Weights of a small GPT-style language model, trained from scratch on English Wikipedia.
Size: 12 layers, width 192, MLP 960 ReLU, 8.31M parameters.
Architecture: LayerNorm before each block, learned positions, biases, tied embeddings, normalized queries and keys.
Training: a variant of Adam for these matrices, 230M tokens, 7013 steps.
MLP neurons of a small language model. Each row is named by its layer, matrix (up: input weights) and neuron, and shows model dimensions 32-159. Each number is 500 + 50 x the weight over its row's rms, rounded and kept within 0 to 999. Numbers have three digits each.
Before each neuron's rows, "fires after" lists the tokens most often just before its 100 highest values on Wikipedia text that the model never trained on; "fires on" lists the tokens most often at its 100 highest values on Wikipedia text that the model never trained on.

fires after: " was", " were", "e", "ad", " is", "en"
fires on: " al", " l", " d", " v", " be", " on"
L8.up67:575579407463520569515446519473386466543507482472473542521447552492512428510412552505439567403384534450469534481459450512463467529469591434572585559530556488531510543497488541454510510517406538563417577489534506538585555518598523479427532543591503538459475443525503530509493432594491518533523552574475466484429537490467488539499479546603514572400424491473540582451601431564552482520517

fires after: " ", " s", " c", " f", " was", " is"
fires on: "a", " ", "u", " se", "4", "1"
L8.up138:438582431474496515444444516454433596570505440540534561499575523515561445514471518494494506458422503577494583492516538554469515477480401483509451468463500488501533599510412482511465492529501445576575605465464487514475464506509516499447508543558499399454489515565528573449433496463531502553378501576479536532479553459528501540391486555525533452499489566452519426524422491504468481474475

fires after: "is", " ex", "ul", " is", "as"
fires on: "s", "t", "ent"
L8.up469:506544461530577501464456618438480473440463426454528404469519498496572480531472477504512526479500501403518523396499519480401472465539507456548515520518572518505555521568464477565510492518510577549417534518453479538547405516536587508389520496530631639501458453467501528511495431519512469544498492517534509537501566483489522529402489604504411505525509492518499540507437419529581425533462

fires after: " the", " an", " in", "e", " or"
fires on: " e", " E"
L6.up409:421578554506410582483422533499501561447488460454516507483528504470492439440482502474514528432557500494616547473553500495500512512479405519527425463460489426496563496573452455546623506528432442522632559471500497537456478478504562507474532436573534511546496579560480438463598533504549495508495601540508388517506517533511399567468559646508546464530477639508543316526401517475465435455429

fires after: " s", " re", " \"", "-", " f", " ("
fires on: "he", "d", "all", "The", "D"
L7.up252:524587539480481413461465512474533441444571484521537551356542498634450451450495513494478575507584461485513539551501508511571611477446454526512566447525465491532553494477538557553456491549431416489517444471500523517442448480498563514514436493452508429486501462518449477545430449503514453488457517586467495559492496537483460518401632500572584590459411520402633442425526562473443557498477

fires after: " ", " t", " n", "1", " d", "2"
fires on: "e", "ue", "%", "ear", "3", "5"
L9.up358:454560498578467562489447540507454415524537454529499503548520571576517524466464495468468496513460587543499607537514493497522511512477508501605424487455426423474446564475532633552520463542433458510514517418457578493435480439521467501529478507451456433495497576468492603433581497471417511543412541618518431529609491461528453584394485505578553530456539507488478469514594564463484474511460

fires after: "iv", " d", "v", " D", "nd"
fires on: "is", "ers", "es", "e", "er"
L8.up132:585553568489455394419504505520456449474500494481478470432544616489551493535411485441491476600492524478443509474541424472446455506524531401460468460423589459482517467594527489515515513523523514550568530520434506524548459529525483565564402491473493463483505493501485468547632381367511486479487449493537497569473562580417470501460493625547586509468534548521534542421475447614611482529485

fires after: " ", "0", "–", "2", " (", "8"
fires on: "1", "2", "6"
L2.up245:517570556534537516551461551553445589512419445427460498523524558479565570503482527515512516481462506427528567527496435419450479452499445501436560563497513380510541505587506500490555516419366533542437458447521486504384459552428530448530514496595579493472468504518594445556485497559458494550520575527456415578648498499457460553443477457432499530466506432533480460467529588509513419487456

fires after: " re", "l", "el", "ul", "p", "re"
fires on: "t", "f", "ist", "and", "ort"
L8.up861:636602478563522418446498515462447561550465487470524522475461498532480451480506492582469473448418530514549487413439490519639375515436456374436535479533503487431519499509505598581434522520519506508427527489467465525501575494488518488503568477477476490440453447481487471506531546548423460540519442556494504563556522374513498539531496505438561541473444511583508563433510494476429469548502

fires after: " (", " ", " t", " \"", "-", " re"
fires on: "b", "her", "m", "em", "p", "ust"
L6.up161:489550530444479406547527548548515438495588519385507472428409503590456519470529405433517534512601499596600470451428529431556510477400425479454585417545477552423531529460504540538418505559438412459469452480509441508550410542513576599494431522470550454460519608545503538526566421457523437503412525534442487553526578566568523530471531340561529508443508497439434528414576585551489503478556

fires after: " was", " h", " were", " it", "ad", "ly"
fires on: " m", " b", " l", "av", " s", " h"
L8.up714:438520498536493559492483530482484470516488511511543564503454545559608501396450515487493531465432549513474494587414501462475475451471562407517522594529591400575445422507538536404460489453405530503431576503546500501539505534449510440444512568506442498484386491501586552549504519609457520607441476583517513616463500495484344534454407571514519489428514497497556482493494449518388489526477

fires after: " |", " the", ".", ":", "2", " to"
fires on: " F"
L6.up794:477593577485485575480414548439548520508569483539534584456500474409495550425594562499409484520553471522419532518489432435526537464482516432552453421502480419552443505648452493458623505504565600561517534459470496524455548462521534511507501497568506383508435472519555559501512572513464524543495526500452483506452499469488470600422464524509505500487454549426535378451502546507411406441471

fires after: " t", " ", "1", "-"
fires on: "1", "w", "e", "9", "5"
L9.up643:441601501470506557532420561530485434483541506512561505518427499587448521439459517496515455444507529492532543422463511532467540422463425489500432559505409357522572538398397536433548437621431523482514511456380549517464512443550486506517519563594532459548457531490576498458561479464543514565411458491458468489547520574523506563464544563503478564381546588467528463466502525500533518523487

fires after: "le", "re", "s", "ul", "e"
fires on: "t", "er", "ur", "ist"
L9.up58:543458570461456542464493611471466504485475481448598462448487593470388412490418515483611518425456561543536482483445449443525426444510510433583509468444576514456663579491455572594424456527511475479406558461460503561500492417450554458591507395433498580490498518447526498553399529508465455515531529510492501619532547438569515544536484446450524475460541460554512583519454585499514483582433

fires after: " |", "ag", "6", "0", "3", " ("
fires on: " ", " (", "ed"
L6.up476:490412575556521428397430533446570469530533493484601515602443469582511571481585506462522554435496519480495504476517457573462546450406535535488568456397543575461496542491392444517513501519494536503419466411549481513506504523507512533463431478450455463509378506550443547543473435463477493577473525520495525478580520428462565463555357628511483513467511545520499559492412544414504540512445

fires after: ".", " |", "al"
fires on: " In"
L2.up519:512553553492455519507412536507506532503508480554515549508633514478551493495473492518585506469523477470498501585479435498400553503365518506452519553515622471544590570636477514489559516552429541542521523530485478512469464454466533524547516484539500473489471494524524472513491458437456498531586452490317484524493436431490415569497457476521505534460466558512504432488678541453425432407502

fires after: "ist", "ur", "e", " pro", " con", "ro"
fires on: "t", "or", "re", "e", "on", "v"
L9.up483:510525500548430502489471465543526498442492570503510410510434565493541496460486485510484456493438468597468607475463459426601529401517464439511485537541444427529443506424548430421464542523438487503472544465497499547571462463477614449509493503560530471543573492477572506486535571475482469404534451549589505586581427516493508489579519439484508546484530424428412577464578539544566462560554

fires after: " re", " as", "s", "os", "as"
fires on: "s"
L8.up657:496543482491509469567481555529470431493510464534533583523537502521556507523406463417519514539445433453532516585432445470487506527509515472565599480456457485530413525471475608521492536567542533469501498507568471522508475458466536507459487505551509500470483514451515492465491423385429567456429487560485523534545607503481483533388502514559455597523435530457526568508441483466520426500403

fires after: "0", "2", "7", "6", "3", "ot"
fires on: "2", "1", "4", "3", "b"
L6.up672:505555562532465483520433470469502429551540451476631565517360475535468581514487533419519491508505590434498534423494427403461510415444460572452566527472549518492499561567452486539537513538399437456505514439506518525519538485430422443446438566421545477524490527556511541503475526524510473525450540503502522481657422411527547531453460482517612553470471518545493523479426608491447552470582

fires after: " a", " al", "c", "om", " p", " pro"
fires on: "b", "w", "o", "et", "ad"
L8.up888:395488494410540556483462555473517518560517492471348458397471455541504440521449392495567544497516451526527508490481418523578501448544564466503439509483483501568581626575486519500471505561433498443540521468471428519514460498538573519503529530459559438496488497522541515487465481517633498441420506508482564499487492499460512432511467385541495541353545536478443558473450541533545519479510

fires after: " R", " d", "p", "ra", " r"
fires on: "ec", "c", "is", "es", "ist"
L8.up317:483583511515483439574467502466535500418471465462506517485518492570498524581459522423581497514436510438517565549577520502503515525489490507544517509505561422522585518411537519602474467562628450490546555471433454547505589590471577547497397489402489432519519502479585472520557420458551378449499385500478481500444489365475456517419499519513579542501535471464463544478502588487438530489501

fires after: " d", "er", "is"
fires on: "ist", "m", "ec", "i", "um"
L6.up119:458496549528527504481581528564535421381478501440498545505548466584564578505508537475453462482487448469465509464406541428487533535499541535464549325504538466482543579407515542488400489543512450469484555531482480523475523548565544549448450578472429418480517563529501456591563442430437404457477526505564476492482513543490468472439498537604549538497516443528490483456542525519337544492527

fires after: "6", "0", "9", "1", "5", "3"
fires on: ",", "9", "."
L6.up513:638394463592580415536469605523451406569521507494612560501384564577446512537520574486527539487442435570470470529443415472480608452450479576440497484447507455472529546462542500391393487538519512478400447508517476543613446589469474481512475507506575466464464544494526491575461504492469474501461435546477501529595484465477442455588445560538506470485492418620488511541538526516573448506518

fires after: "v", " d", "ri", " D", " de"
fires on: "b", "r", "e", "el", "ow", "ing"
L9.up118:476526532437548394518461566487459496465483516526560485466531456480485554493436533389518488582509528508423516491451405467491528557490483487460506500470493515451520467629596455539540470547584469534532550485419541541567530559525536424508485455560508499510498455556539575532504561518510514515485442519478516517461491610498495539481526526615519580494509558453487472412402518585488505480456

fires after: "s", " as", "A", " is", "m", "as"
fires on: "s", "ost"
L7.up316:451585466427531534535481529509440497500519481526485568462564493478515454620445490413555553505486387462513458489467474538477455438506518539481559534469453528571496546512544534584443538471583493509454519519423478527546505554553576454457516572439523561482534447480482541490479449518501464473465458581470595477451569418441509470498436483495441490610553566586533552516377461459534486533492

fires after: " the", " an", "-", " The", "=="
fires on: " E", " e", "E"
L9.up395:486567465491504546530501568478567518536494483564550530549501432552454441506598556450533561477604475579509597507544401472522507558469461520421435540432517424475561483493437492499554577539441547565588559463575508533504426505576494489445489543460512490492547560546437448528571594542503475549516487531534352530477495476393412589391490588521454480487513539482548360504460475392501444448470

fires after: " ", ".", " |", " an", ","
fires on: " In", " in", "en", "ent", "her"
L6.up506:487499632460510494543381542471584597562615487439494518394476476551454470575447443577516553501549479536574530495453499450540442496405487474503549528468624532474538516506505512553476542549424440525595536456485527503474513520398501488554456376473518401466466523526511592429592413450551495563413437552386502529454520570507488538397471458470530487390559560472514500465527521437551482521474

fires after: " ", " was"
fires on: "1", " ", "2", "8", "5", "6"
L9.up383:474552446574446420532441467505460568562418430467591529486441509483564504447470515498465520453430454478522486493504515506473519448379466504412591488506454423540464507497577489531581513533505528597555547512479411493411489547521551535474509404540547463466467494537560537369484451512487451516435535551511434511517566509536436510491447581479557551471474580465417529457515559528559451514406

fires after: " ", "S", " H", " |", "="
fires on: "1", " ", " W", "ist", "4", "5"
L6.up453:444491552448428511498407465489600559513376495440495493500417526464572471431510558522474527417458574503505517534522516416481467449436450500524463450431492410515483454560483478457592509544454524598580506447465438502408507513448494513492561463534546473526400415544554536465511482446521533635437576526497417564538563504494466589500465481467531541537480530478398497494468609530505516450434

fires after: " D", "o", " J", " de", " d", "D"
fires on: "h", "b", "r", "on", "a", "ep"
L7.up598:464434582489552511508454519553522554521476490487466436473452400470575519472526501535508517511514527461461524482508528506510511507584410497443493441519413464511422552570637472514569509545594558587561547412469434510484516574558493524540498462535493515496532476545487560465548561507519436410537483527524434445501562573493474537461459537489568463550584600447571402432482501514413493551506